config.yaml
d_model: 192
parallel_block: false
decay_shape: "linear"
MLP neurons of a small language model. Each row is named by its layer, matrix (up: input weights; down: output weights) and neuron, and shows model dimensions 0-191. Each number is 128 + 32 x the weight over its row's rms, rounded and kept within 0 to 255. Numbers have three digits each.
After each neuron's rows, "fires on" lists the tokens most often at its 100 highest values on Wikipedia text that the model never trained on.

L18.up424:140124133082156165174126088141146137082099132109067148136084166122091091123138143136091090228158122147162092155107117150092144182135146093178151163177081092097191179042164133136120104127140058187134200115140137101135161128148117115131152170122176134154166114103092122118160108092192160173100105123175113137096143113093175136141098180133139122116119148200115138133129149130143105133109092141105162109147162139112185089119130093116204127130141099194107108218132137131128148113089164155165130144151141099114108157146114094178176166094179146084116127065124138206138129135147122098
L18.down424:073098153133168097147181149124161096096092111101133147140111116117113121132139099140132155153109121146159096097114143102186145067146089150084129090135146106073086142154075150163122181153134136101151157141113145104060161105081076110147161087112122155195098110066121147148127088200083098127067146196086103133128126135157126117126099076112127129153125024141168160061180091131124081155131131098115104169164140143132153155139116162133067052126123134098164112055112129174128135118143150180148161141169143125138137113179102074154150059169113110148132135142072129172116196120072137145
fires on: "e", "re", "an"

L17.up388:176084102089164076155131161142117148138118116122111153147108087161098094151084112062131161185139085155114133165136141123110094165163100123132095159118105115136109118134097137128142170072078045144113099109107088149092118140153143110168124149113140125217110108119109098140110110076148145143152153121119146116161144151152152066142118182105119110124109144089185141146140150044100130211148037191192138145100116147165170102095143112108162055148106095199152071133088123143143125059145161186133107080131128126179113135105125177116193080143117123153123190117132130095133143122189142150
L17.down388:133131134131156155169150114079210134115104161085171120091145145116094121187149149133086091154111164121164182159127104091092078123098137127105156112161079147114129110115193163169098118139124002134149158073078109066125168145123101134139133139120107138128132086157126136222151110164044178142071132129134117189151091125176141192150166120108129175102119140181149138081126116142140156140145122162088136141152190091127100141139119135132168170122078131099100123088118105093145121145082100145095110074129131155100193086116107163191158105147071093144082122103122161145091140146150133150
fires on: " L", " an", " An", "\n", "ver", " La"

L16.up227:112126094117144068108139183113171115169166131108128153130154073108121107166130171125133088152033099126100142151099145123143100108108127093145129183160131227098143158161134160053135145142171147126088141103093178139093101130151157117124180130171102093140121117142142206153101134202142142152130168074102153115148154111127141142102128119101166122088134163170153073060153087196110094162106149128091087092097120137086099115101113123148172174161123168129255130103115107129129129144115105130134121128182147078164145114124109201155144177131168134107142117111123144077105098100121078095
L16.down227:128129140145165112146132148155145128130065066138098150069119134029113117158096151154144166170066160173136073101098058098141140128085119201108127143136146182120110146117118095064138152161101102172150114203107113077107097158172121135119162151081142189112121084087130068152097161131110123071178122123154134150096086163113120153048138118132195132111117145120096100156124074145149115153081157137155140103101099202142170152131119178118125147071143183098139149143123111149169158110096131056160147122144163150067129128132159058127131085119143103162128108117166140153132116100171118081
fires on: "c", " de", "s", "le", "ce", "li"

L3.up363:125141100164085108128145119162139128142159148075097123109083175134124112191132128135122106117120122173108096114145128132130075128121193074112134094139114173149168134120148155033087081127140180090102116113153134103126119170123149051125195081145149174144088165108116148115052114050173105141187093120135133118186131062175153098185122112124119041107190157124130112116095116111128070153101119115142159129144134152162044091135185090162094150133127112182128068166150147184109057141115164183143121130132137149147102094151130102137147148143102139134153088148126168077097147078135137134
L3.down363:149120169095215128137099150136136105157087134213121120093159087124126141080085123146102201169099131099152139123088164138182163096122134171084144128077157086148124129149107112160131175066128090167135136154144091150171129127145119161145071200058161130104208117149148079133174145166086127124114105140108131126090121154099099153103147157145181156150051139182163113155134152107138190091135153123143148130141105126086191125158099138109163099170138151096147193109118100128203152112134116085098166121132137106125176162106163160138118071063155126138096180116162100177150076126133157132
fires on: "A", "u", "tion", "s", "c"

L23.up184:183062076151091163161162134130142091107115091106126148116104131150084174135104137128131093083171088143108142145087128153137118161153084142086114155097146140104176170127109124151126194138110121104150126074156159110096102063145093171106119154125124147170119141142171102121138191097120216166131092181170084102176138066191091135064113151109077071128143133086116092164193129112174095162148110108132125127144141072136111111153102093083093162129134162048187151144102140130153150097119168137088191113176105134146086102130089155070102130170066147126135203127135099121138126106092130111
L23.down184:132189150117088047083181084084053135130161212127203105133158115146102171117139134115135139165155103133173116143110181125083112061086148106142116102138131180111200129074156111142121166146119063143126151129127135116142144117101140140117128101083105097103094101112111139130139083088134133175077146084153082151141099108081164137114112062155129185105132154106105157096055141120166131110117117067082144070115119185123103153090130096124148117129057082056098126145112066095136120113153151072146104121135111133141133122132155131136108102076091120071114091131093101179150111136067160156
fires on: " (", "re", " w", " St", "\n"

L16.up383:178155134105166175116131095141153178112138084121118105172066104166136123160213100108086130159113141177183161161132073143151180115105080171132077191135086098088160087116119111131169126116151119121104166135161115124119131077104107128132131225133124135200147120045135069123108169049139128147103159119108164165095150128089111136115157148079142142117121135127177058131110135093127140140178133145145130120100189139100110122076181133120151090146175069105163111142139171137127113132105134144113132025146164117102095125137078189116128147151084150151117160100139122110137075158190130141
L16.down383:149090179135094104115166091098170150081131137075125089099079100072115133120106156125078171124122157109086136161114107151139046048162110102112056116141116105155145094104150138138111110082078111094106106023077097077145132132145159136145066128106162154135174177107098187115156088143145082172120125153136122141133127135087092067155196123118157115141101152086145137121145146069152157143125152121107092153124121093141135117119108132115160165129097118103170068076085031125132183128132141097139136112106124146129111163121096155108130141113187064173085135089102154172132128187165155094
fires on: " an", "n", "j", " L", "on", "),"

L4.up156:116097067173140095085154139042152115149109121103128167134087137134094148200112121119136067123107126121128132094092118163197130144145109132100127111162200088155146140104086127108116172100103182183110212159127153144090116168147153105127175180225061136150122163069061142114083138204115111149080119121098095128118126135115095091120143160133121118129180137134066078142127125132151173172150158104138136064094140099125111194063125108142104189165145146115143129161130135153093102094168073134161083170138109123129118102138100153125140119107151166118117104108107115110071157190129103148
L4.down156:112110104199081129114092103145085133124062158192106127150140093122166153025081135129150128137106146120121161177108124153086147155185092176174167196153079174136125136150150161135146084144130106089127133132120144169129140088147141165146128046153174119128101122151197133142121141111142133159184123085144108083116151115141168128165146125159137146121054099122117152107139160195122061116099137157108159111127132191114138098186153093119136128065121071147080096086157134156155168128097089137140168170128159093108138115084152165070060173131115194126142104141168128093115122099176115158
fires on: "mo", "d", "ter", "g", "leg", "ve"

L4.up607:100111115142116107097154113099118118135151086103069081126139179084171158124167134139178132146070156138086094107135076087195117125078087148172070139098140170137110131209112162116120148128080139166128200121071205165104089153179142112155194144102126130165139145115114151028189111128081139138098103164147073143111177142155102074137153136152092115161149196131125104166073185119142167116129083124144116122149148187129118076098112118095126186144133126158134116127103145149160180095106085153152171162144132112172143150115154113092157157156134137185146162131139118091115071163111118122
L4.down607:154138098116196148166083137127082131117125139128142133113093102142092174125128105109123157181167126118104142156124135140073143198127154116150170121169125194160170126137102134099129149103167160159110086156120114111129133141087154164043072103148073147087086159121099148201084111129155096137145149101102106157129191141179180158154075092100171134122130089110117087101158068138141091077113115135117113152108115117147134120130195104148142080055102080112109084165128128082111153113132148121107101082100128122124129110152131144145058154137045205092074069185164164152104157115176143188
fires on: "g", "d", "en", " received", "ough", "ant"

L4.up290:129107134110183094153133190119142103117121091118104196181102173168104156125191119112143180095140098098162129159131140097151118136151129134097120161128122099110142176095125109164130143083158127118153133195120185119105127176098064114165120152088042122163127130173121146111147138098167125136146097084097116096182112130167114100076094193133097140100073130158163067123134176148142132134149148144138096113120135166161122106143146088180135157134146082092084163097193069144090148165118045148152206116118154120136093109118197122185160091163132103149149171084060152107108063147135083113
L4.down290:120154129170143145095161056109139153139140155102143109118140085095179051109129150126129025178130097159119159119138136138125131154113126112146112109125138139153138148118146102113117092177105138137073144130145087112158141101084147122079105079136189129108131123092099166098093156102104148101109167154122108105119230126099123158172171130099198078130136104097127160114147108161110111152176116085062163080142138111136074102095090137062123085179135127130124092112158115101136093145096171116101030162140178154128156148140078186087133203113150174076107099099119126086189164173123108104
fires on: ".", "ot", "L", "le", "al", "S"

L5.up89:107109112145109105104135102117114088087123119127086115107118150085106178167140099152090151118108106128175124116083132132100105157142189152091128144163117099159218201104167133127098102144100078115045130073139149124110128152107161141121109133120121159236150084128066183109129141130147161144111150138048086122042139080121131093085151136226119108117116135126111089134134142183117081133117086204152175143096149104114141134125144095118154194174123114109123108159144127137089114131091173165167130125169085141120137129122152140165091161171164094096129111053154148119063105120094087135
L5.down89:188101140092094109142188180128136169130148106163097108090118127227149073154105128104130128127071161127061131142119107104192168123108125133177134132099109088089103107142119115095191181147129156141144152136170101137102111148111070184159180097123118117059123157112108132127110093102080060148172135134157130096154140173150126164170117118085141133141163149189128147104107094048122139149131149101140099126150172159118140101139126160181174089098187133120118073153088138135156113145176118068123136139123172072168120107107145041105166080121131155087160147165091095126175152134178169160
fires on: "an", "ine", "ci", "age", "s", "re"

L3.up761:197155088147134122073085143123114147125115145092114120139146104111167157137139155070168091155100137097178122118100088171133121112117112116075046113102177216123196105114132094088119123154086070169080132174082186115166103173187122089124107182103075131143152156182179157147088113136171148164166147149124145071157108102150109082130105094142190146078104091124077137123071107099064070067130130132169112108173143149125072151147103090157141124113155164102157121155119118137105104142133083133167115114098147117112144126157104161092105144138161161137132125060158138167090103179093147125
L3.down761:056145149108136180102099105121181115081118112145135133148182156181070079105120171140107136062138163084078135123072133138138115126081127128155145144133124096117103135126100186107171145118148148080131104191118156088150149051099108167063178085116178125115100125044114105129192111104111130115116174167127130167126141146151143129122189157127087100120124084150106141116173088127123172143074114175137117178111127122103173149178109137113110150114128124169086115153101152135125133119125133126082148157160068155117171098073123087124137048110173050169096159197088109059144135098153124135
fires on: "ing", "il", "O", "in", "a", "ut"

L4.up439:170131119133139110105066134160142092119137155134129106190092109116164136150156125097093100163133182085151131126100100146164154148141122190138119127087111142147154145162068160031120120087108072144116146130055126148094077194177083128143064145089095192157139157120118136152091173146100085173128127149147090092101158136095144089116106096203125096163112191177123088117154146096133113107141094133128091081094135180094140111087099113151096120166118120095112123219186119142110074133124143154104139185101160100124140127206119140169122130132134117066200141158172126140103108177101116151
L4.down439:120141130098087182142124160098032152134141118105114106071132162129127188108135114110104123114049087104148097165164133152120095064070181135139109178108119120148086072084130116183112134121100133113143098184166140100110140133098210120128129125152163050161150144141130100084150117164162154143143121119123134139155086150109100147127125181111124148161099132101082115144157105155104103086092080115127095161099162125162195141170138209147109108097150143174192096123059129133136205130124115094125163096113144069176117090075144114151179094132132088138091115149083111091123144087194172132
fires on: "or", "a", "e", "O", "um"

L5.up546:146111136068172113078098180141125124161092085116141158146158153153092096079147155033144157143157121136126150163152135125099149108111158193142100203050126173119166233148110142113096178159163144161115130130172154145146117106112139131138147190108083090111125103144103084108165111125149123135183173169109159131171108145204104132106106166118120153140119144121139101152140152153122183137190116189137124102101115109130113116149106079175059102164162134136102113117193147123126120179098111150119066071162147091109118094153173158183084144153131118156108163081080122124076109085091150133
L5.down546:130155117092095115169105096119110221131116147130129113083085135087084160165178073233069095143121127134177135139137129082103086136145106098139144077183123131126163008112168094123168135086096098100111215110107114120154146160130126128096114117155143147162142148105094115125092157102112073142100130136166111101125148127074201109149154097139160154128105093116144131127148095131122083123136131080108126098162182132112104161096140194120202172129123132077176142116080159158117094141090162085085135164080081092133141192099097128100139140089099109140162115148154116124159152119142098092
fires on: "s", "in", "la", "L", "le", "ing"

L12.up251:131095095130085111142113140109157130142159155116111120098109087077081114174112116040147140105135141122083133146100160120166107166141093101156143166127124105105153119175114091090094122120137095162106115100121138072141130129136107127146125132115163118193117138139126123064108127123073166162107139027170151137091124174117150147107119098147184140111052128092118125067145178150102104092156159123128157113132155120093115092090155136089156116073087134107153140107136074092110059176134003129153102134094166083137182155144214085101127162199135130209124117133137127116164093117125074153
L12.down251:110118116140118128130121168127090106097132129149137104157082173105147133101154156173098147145134078139174143154134112160101141080090086211161127136136156132119155085144097107194148142153100111149122118094095124119055124111084121132142185078119069120080155153125150101156125150224152161099199114125098136137141166159128162101171102056118116083110104141088128136128111152140125130113118164182164106072134095142164139119178112131174092116107193127208021124152136153126095109165137131132090092142125095116133061182177136140157117101076095096111077126123128114202073182154118122095
fires on: "\n", "s", ":", " |", "cc"

L11.up337:125083060138054095181152099102167117117110150089059144209136127122156114110160130098171084152119101081138114134116097150138138122102140129129172108110122151129145125054122152133111114094089107097095193106076163131121148098165135094150170134187124185122094142110117152061155106068175077113095111153166117110132158131162115089132116137104156089132110167132142111120064168136206144200144070141133132134144189107057106110110120128111130152086116160137182174130091117144131139162113164133095173145091111187211106170146126109135108156135143194093083145129140102154123116203163146155
L11.down337:171141161118136106150096160094177126113090143114095092103134161184075164110163146129099162155088139133145117187147115089080171128129151149137085126162114101112076129107098096106080156138079124150126105039153130059101097118078120058093014119108162100143125121087127133141091144214113166048139146132106111128141140116150159166181117137124180183125175133128128123123141128129130155093119178151133102133112189146177138159088152078139170089118142123151065119193123134101133136139152154179107116155170164094133097119205122103095129154131182146123111091105118189115135099086090127105
fires on: "ed", "ing", "d", "n", "ong"

L8.up370:122069136110114140104111132150151106058184070097114100155129093190107167153146122068108153145099109141108113114138141095119147115185116118116147153169136082121199130132093077122127110074054147122080116161106117115082119177131066133091145134150165154177134152153127110090063069166149160142140143160079118157111134132139147098077113171144073106143151177147140066184122126071160142058049130147167116070108138104154138147100116189107157136142128101172191115124124100124150140143153186174121173097159097143135136091153182182128136064183155112116124127110144109064095104150147123109
L8.down370:100194124140093048055142157093122168097146112088144104148104165127103184089109108101189143117126149131130085142064139067129090127125137163179118157180107109126200128149168115103148149104120175096103149088151122134088138117151126108107160130147142099173130116072173125169123151118157129180161083146102063096196205105159127109123152101127108102105110137148116106135155137117117185165127147111162050106080113158147137103159121148154090143117169154137152131154161132114122156182083120103063138112126145050195156097130139086127142106096158145104168163088057085132122142198184114138
fires on: "re", "s", "ough", "e", "ow", "ce"

L12.up403:125122181118157084155107118096134142118100111105117124129115167106098146109159097085122139122077125072089131157100087177068154223157136140153181121120144094174137177079162177125114109162045090152079145105144129124148089074149133101062119142118142182164092156102080131073084127121127158125129127101113110179066128085182166125161187113102107162066139135135126076102085149140148122118144142161093144140104181153109189149099142153092087100119109164067166123101153141114143121144112121149145122156174163106132134127206143064168107196154163096122159078087096109132067089121138139133
L12.down403:102119117093129141107175155198124106094194158158172141086137115194140131165095104147119111129186131120146083134103117116150084064158130091104117101112163149089064120141078085108181148080211099134169074100099088127143130144158097190160094160171119107119107132127128106183116107148127122126123077159158109091123084131101078101142103117164138089180109082101087182128162093123134128103085144135178108129154052086108118180162092149142108082137136118160057116118142139151103128104162167165083145106130130174108153153061074136139126109103086139132113174170115123028134150168119118146
fires on: "re", "de", "ly", "s", "den", "ck"

L8.up342:087093127159136124072117070151114132158106128146115060121088137122100141211111131159160131129095100144156113172074140160136104111105083116133136120140117110048161163120092159133079101110139115108086144130152113117133124113143168145064113152126135048147081124135131125117113166090160178167051112129179147144088147176121145074109068186104114091167147096163067145203112098079162142107131101128206161166165153100113147069169070118157107074148140122133144077135118143176087120152087128117128154107156165124191126157105091111179166152116150144146123098097092086073100082150148162113
L8.down342:119142142147114119120142142088086126130178183141116138084117133089152127064094082142137141195126098148101163137199161133160111079128115128152118063111119170161077116134221117079064102171127161150123159059145153191086087159156152154080105109148105107170127140134096109131095129099178132089183095075139131167127038063113183157183095088087128103133088124104108150109096132125140137127175129111134091047107135167088127158119134114140120142157143145141122130141099165158151124138155167125066100108102106190157098162150122111094142097163111094136150114166173164177194147168129113134
fires on: "an", "ir", "e", "ai", "i", "ep"

L17.up539:115089150072099074145155108161195164083081108051122116130141098129141115126174136160107130124175072124099031147124186198086131159094091144139136201111162105101145111122109147164120144128093124085150141170145142154035173071076162143120170147111156178148135132116142176106097143137185145137131129134092130120082158140151113137105138162162126083098119065115157105108130083105156164090088139144151123138161127185123132172129123160133099130113199140113134108102168092150151117146095152130151142124085117098102055105127138092131129129148132170119134141128133085132137057132212068061
L17.down539:130132067120145098100112147131112090123162132175119090155113145152099126119132126119145109101112143126101203083109091095142147170132113124080098097132166186147081077097111123097181098120161082171132128107127150135197083117082082132140098130129098128135158029114124086115143145134063120040157142126133099076128134184136158109135129136185128138127121206129149118139109183092112155141136104114106154120130131141172145092108146117091166146149096082135091074140156140164104125117208111165090121193165142204092131148157176154100058097120104185168095076110120108072131154079063107146
fires on: " and", "ri", "s", "f", ";", ":"

L18.up68:155094123158163132150134182101159064137139171144094117125093147131111104176162160118106043177118109108129181114084169053120146119160073111196127097153144169114099120067069131015112164128147103160104147101124115130114086137153102133108125158131097059119131147114143131129176109173097104140101130116138099149139122171107052110142120129102104096132126194135085113157150157183107122115108072132112104109107152169129181075070162086130151154134178168145133132106167132113126129146134065113162140127143162143166116171127148037146126189122113137144112095101131121150191091208128103140
L18.down68:130108112145086079125149111188145132118136142095129177104127149094104134133149141141160140150164082136144139131146132089143065102170093150151144139130089102102156141151143189135153015152127142144201059094123109221114107068129122189108146118138185148120123108129152171134130161134157122063141140161151150116126106097097173129104106120175146140171121168144138147125131070078149120127163147125181080154155099170062136198118123147079103102115174117216140116158127110121132097108104149154111113114100144140134118175043121176124040131116124110133143201104093067105125099076111131132
fires on: " would", " to", " he", " Ho", "ce"

L16.up378:083095110107124174129128136127158085133196176165047112180171150130149130148042162090117103162116154097095182145120162142143173160116133101133103135122096162130104116115103154116054179153145133149116099143131166164131198116185084118169086163162115108169170175186132126151090175098060122166140151109137136100102132157152111142117090088149100127088079122179130100116119185119102123142110098182112081166154179124162140114143119082100157094109100156119096118108098084164102094159107066124176129161143124107117081134187150106099107169154139116178160151110168120185141064077174097121
L16.down378:089118088098168080081115091108165144204123100138133119071091162117091110161192121153137166120127137124206099104138100132156162163108095150096133168159147113107147093113149133151167175119151115084172135130047067127109161113089132104086202120108175156110112111147155116118083114098124137090130133139086161155167129117127162143168176142124145158165126110157173119180189103111180144153155160135141195169112170120165143137076097160160121165174205126159124173121116153121180147138154118071118120086176140136175144107103135158140205112158099175078096180158165096086116139118123087090
fires on: ":", " |", "|", ";", "s", " S"

L11.up627:162137116100098136128159192055131106082212085112110053132119146123139116116103159174128100206096115113119120147170099191107155091116147098139162148150142113110103120092129123103105070100100126175098148099092116097093143125158129075132115128158158121124126147121068074136150148109112099128100125092161124196103110110121194074100115101160076120120141167106191156151127209078179060098117185146172119066067188139125068185159114106141117038134160134148145139152146151155135105139076148093098119133109113076114135071126159139127148111140133100124110180100135083134144139135127128157
L11.down627:123141116115123117061108089124101117167105155189105096124103138131109123166155118136176118141165088111140153099121168118145131147178109144136103118063099114112134150145175126131140156128096218100113085099174060156161156151101130097108115127109114143129122137122096152122155138149147159049148051153151129106113040193143083197135136098178129103092126090049143081165106022203102165168156115118133121117146184179117133118153154147145163160077101099131109177143139161151160183157180129096111110182161146106165138152105122142139091145173110127112154125160104183124089127123157143075
fires on: " 3", " 4", "3", "field", "1", "th"

L3.up593:120060076139081080118127166151147121132115083083129140215113169162113075148171107108144099169157125094183052139087096136158077152130104166142148171124154138120118136149102104138105165117133152148132111144071104146138075138071118146091141115184117153135149190134082101162080139160135165124181086117102194092095149244076110157147113111182189103109093144106157135096152104158131112090108129102136133183101116145154090135148151107108152116145156146167084136124174136117157133172184116135195118140100132088144098080121181143058102112110090114141101139135115132171113193146153136111
L3.down593:092145095110164142122134113101108095121131205160124089081143083096148107157104103125158165151135129087108157102150142155152123131100154100123114063111094119119144120130151176099120069104121077135172132119129098086079120144181191098163101120110098099093104078166190165119146143129086120143110099058169069077105097057157115121138100119102119147076166135100138119112134105159133155155165095140097126130134095133089118154142129162128088104147030145145087167062093092068159141139092141214068125085162176161117146136152080104199183098160134117106138112105165108107155092183130086104
fires on: "ot", " la", "v", "ve", "na", "par"

L16.up506:143148118135097111102140164103153147114137128151103166161115150093128106117135122102179114085087075087137128115089197154114121104143110050117123068137149082132187140148082178150133109101088116176104136177073118088136184102109121131138106165132124094138109098068134169064195182041111209168140149169161142096160168137207138084093098160087181154135139137156123078125103119097073148119092108124155161140168117139083158142154038118104123093147158102150194159143082117125129102125146092112107145092165128136179116150085140128147181137111143128142120094078105112135111072174131134107
L16.down506:134117081107155156175103078033117112138109127142168133101120148087143152143110126164112149136100107150069100116154089137134133116135176169144102166096111170152131119174166114126113088128161196110121123086125135143150119075128120065121116145183076091142139145061181157147099114127136127124115161117118089083165064129175119205132168225184173161117130171126192131137160112108098093129148194149101144145146120125124138108094090089163139139169106098147123156128146094163169191096155146151145082127155139121175094116189122087081067144122111090097119048152153079088165159120090142150
fires on: "s", "i", "d", "ing", "la", "ep"

L11.up727:105091136082158125127160187161117084118129127074111097123116136144072146118089141122117072172093125085171104143079133161118152097078107132209115168130193117131163123103129087175075135104137125107188122185149106134155127141106093089133150100178119080129139089109120158132092135121176162128109134162145168065143156097077101152151058182152186136142150148159161129113142191165150147125121121139170079073128215146184148177159131095175112095110142172113116092153123132186079118136084151094062120123141092100129165144171090143136111118119120166202116122149103135097139083094096148069
L11.down727:183130132117100087074060081086174135174103177155111138032096096144118090152137085123152162110185138186107128123149125149123127093135157141098111130172118123151106091099093097101112177175164147117136075120091155130146132091154147121181111147142114139142125107158113079111110126125125115126211113119114150141149075125128155095090168096075112127145123160114096119139109075046101138132122153108107138085169084155170100110149092166138164104176208090123093083111156100143140066087088135098146093174194140067174132121079146136136117099213112146101127142187075101107090142128144111130
fires on: "in", "vi", "y", "°", "O"

L18.up726:170103143143239116120174159126163115147124161128139103150082090101128086184189122128130139110060199074107196117132164126125080090163120095205111099121170172099144129101136094090127156149139094164095165121090135195093127137086103100079095173213133117118131126188111137078131132101137091124106144086127153150121155120119088137140078152098107105135131167171118104100094124153185142150117098135172140127099129156123199096093176060158199132060133137163121112164169120131140108147170123125146174118161178116153146141147172137119155113140097071171117131120109138154098126137123186141
L18.down726:079080147051181128165134117192077121095187085059109136167121108131158182122139167118159118115144077189135157158158133117215106173075140148102119121112120138132126133105180133138122139193111162109182104064155093192168147132113140108056125119084123089128081188151143151158124153157157107118116128106108079147137182143117102156157122146117130110126119087079076081157174120120103156117116110119152096115163160149131116205154076124067066065144124155188111131111109116087126110118064127152135189172121125134138118125121120153134111106141099170086194132135131114083143113163106098131
fires on: " would", " to", " John", "ve", " will"

L23.up82:153136041151170107189138113140114141094188145121082118128089118132165077197168156093100082142113173129060071152107117114111141096170118135098116127108122080133116173135126090143116136122104126122120075145122165191159095079153100140112160152148127169174137173112158089117144086118137138149069092131135092126155116174139148157100131138142115043080088152107115111199148077169145112080115126161133177106163132112091137141121163112119127134135140179052141154131071111151122155119149121176152161087154117118190168181100147152062160100202038114138104102155102098086108105153100130115
L23.down82:142151136158086106145135152162129148165136150178155166122167155139153203089119114069139136162099128131151120115102107148160097141092107138108147119210124091104110099106112156162154098180144109127150177109135123120149107095099125131163151047041109133129136112122124115135081113104180126105111117112156077118119059120141172145158118083052133176097155123067076082071086130161153114145145045082120102134117100133096126111100138118089071136175040109136084060171183172120075134171150144123117151069095100088103115123121126119140132108052112087109163126081167137157104121107151147094
fires on: "J", "\n", "-", " St", "man", "y"

L23.up567:144113132096086131141148093148110088091114112128157067154102127182117150110200093119078083133055083197155139119103054142142073152181148172150120186070121144113152105115115123113131117121155123181085150125098171103111130118095082118121082113144105084170101161177090152145090128147101068159087105079143118120141145128121122125124117087109136115142104088146093153119142149132137145180134149175149077148171117061125170136090100121079118150116156166212139122133124165137120211113108121197137083093152156140136146093165083130187068141123186143112087165115177101161135064141137080101
L23.down567:174118117095159090196116175158155159083105163137156143114135136135064109129155159169114087153132160139157133088126107145131152131124125111148123122153151118172107139161092093171167053118078130149127052177145167103098119104099175160143128164117170154099116106117162157081122109160229197140110113133159121131132151153108106119117116149088146125176149115166108120144089211141130171118172134103129108125125149162055130140132144175168114051125132100079155144131139190064110168130151149086106191145148114137115166094186132159162138116178109029148197154168125153137162131123116112080
fires on: "re", "ra", " Re", "ip", " Ra", "an"

L20.up476:134118155085095106155113149153144130113106168075143110109099103118153105143107140111151160109117094141165073167151087196180084135101087139162138176129071168137167091060118094127132147104141094091114129188109162075117146146183148118134169162120117123116123080110134120102087172110149155126170132165137097161075128108128139113129151156139117123127079062128136052114170110099164144139114073128214144124113171122097113162133088127214114140115171164108147154098093146163135070196148052125115143153129144129136088020165195083105110142134181145161118088135133110103089126159146123183
L20.down476:115078140141141137148103059141125139147174142173157129167155164144139191174177097132166117102182133132117194066137135136144164131149119111141161136153120125209106102140189140168174094113122128136152095127106142109158107077076153120132126133125159135110109161168065161104137157154167159130034100136116072163120081151144110155109169063159094089136127098099147137163095150126076153078139085173134112130116181104107148072136184101087133157133139145138070116195170147183170131126085064115117121134139129137164161129160142170120159117111044087081096152086151084097128102079152167121
fires on: " an", "===", ":"

L10.up9:098081130118149118147143154136177120120132131115149127127052095142099129084144175153112158188155115145156112203115196163119092167136068151177124166097169193068117108168088131123144134178123100154148144153123135113155161129083120108087175077181060086126091094088057109198117122120175128139141086120192081108130135125143112155113086156121137114118120146108130113121102144056143120101113193154132119078140132135137127099143109058207165111156185158149119148107128102115080133085138061146085139064123121120086154142116107083137146156161132124128123117033123133070126144144103105091
L10.down9:153125159125122090043095153171052100102147087134095094075155137127112153117142087125094081115067128170104109103141084131074131096163171119128056079186119137158140110116165110118118111125162118101088131143087151153167122160155171095128087144122153165107108152165135148097071090056168095189135132083132138102134171099078184152094124083094138129183136123088098138092085146128132170145090132096116201170151186140150091174136113181069110112081132102141093124076152178129170086156106104162100108138117155090155153089161121158180129143136114181139129130141152135160125191095119097093
fires on: "ci", "in", "er", "on", "ur", "vi"

L16.up520:161088117146142157119116112096162104086185120132138120179090050139104096140184050110159146125087199139064093154095151169143093122147113136142126144165136137145178151136144116090145145195131076101143162134157135099116119109122119137055122098133164116174158111138125114149164133105103171123140180121119143145072161167104137100099110121175124148131102124142162131092103051078154087101085206149121136153142128105133118117100162146194161126122163071111179075117132043137121122100130067136172077131110173042158112071150156134103126096118150129150157130143156085138166111158178076081
L16.down520:129146124085114109139141133114090175152118130152109150110140127124220127090104149145141098123150106118142178143097192138141121128118138104157080179168089102095157135115136115131104095096112136122142074145119115176108171144091111109104036139132099105103183125104178105116082120187164132044183175141116050096178024104136102096168181100112119132090072118090122154146174156146078132147175186179104148173149121109150130113121098149067091143154201128112135150166108134101092157174139164169120118109138094182102074170122127155082185099139160146147105108142150152114122119141154149093
fires on: ",", " ", "s", " a", "ell", ":"

L5.up559:142158087055094090141153153080120156160092103132106111106122102133151156132130141097121196111135140156178143114052110145145119102182133121174116118113183096084155129127148063082167125106122111124162142110109185158109136187184116170140129160163162118133161085113113113130135160170128091128081159123083137146178154139096201087145127139109169088110124170175132145147137182131052193141139197204123141087071117068110122112100160121133139137110106149161129108161204159134119084132149036119119123140135169057124169142125128101110144112151166187177096085161161120116127148082138111124
L5.down559:173108121162113057133057126111173148102135119190169096131111160151117099114137119143164072151084123107071135152194122085104153137091090158152210113140111102171135132128164165130109108172156151131113079173085111090123138122170166130070169049119144165143102123168168140111104151123110141079199136123162130116110152097154167137151079169153125173134131087105144127142122099122147084133152121084135111143148187178111130194146104124151192164130138096121170143106080129155100124130112160099172121108103136161159124174150144139097151174138105116108183098125164091121021061203148111130
fires on: "ner", "d", "man", "ju", "o", "ve"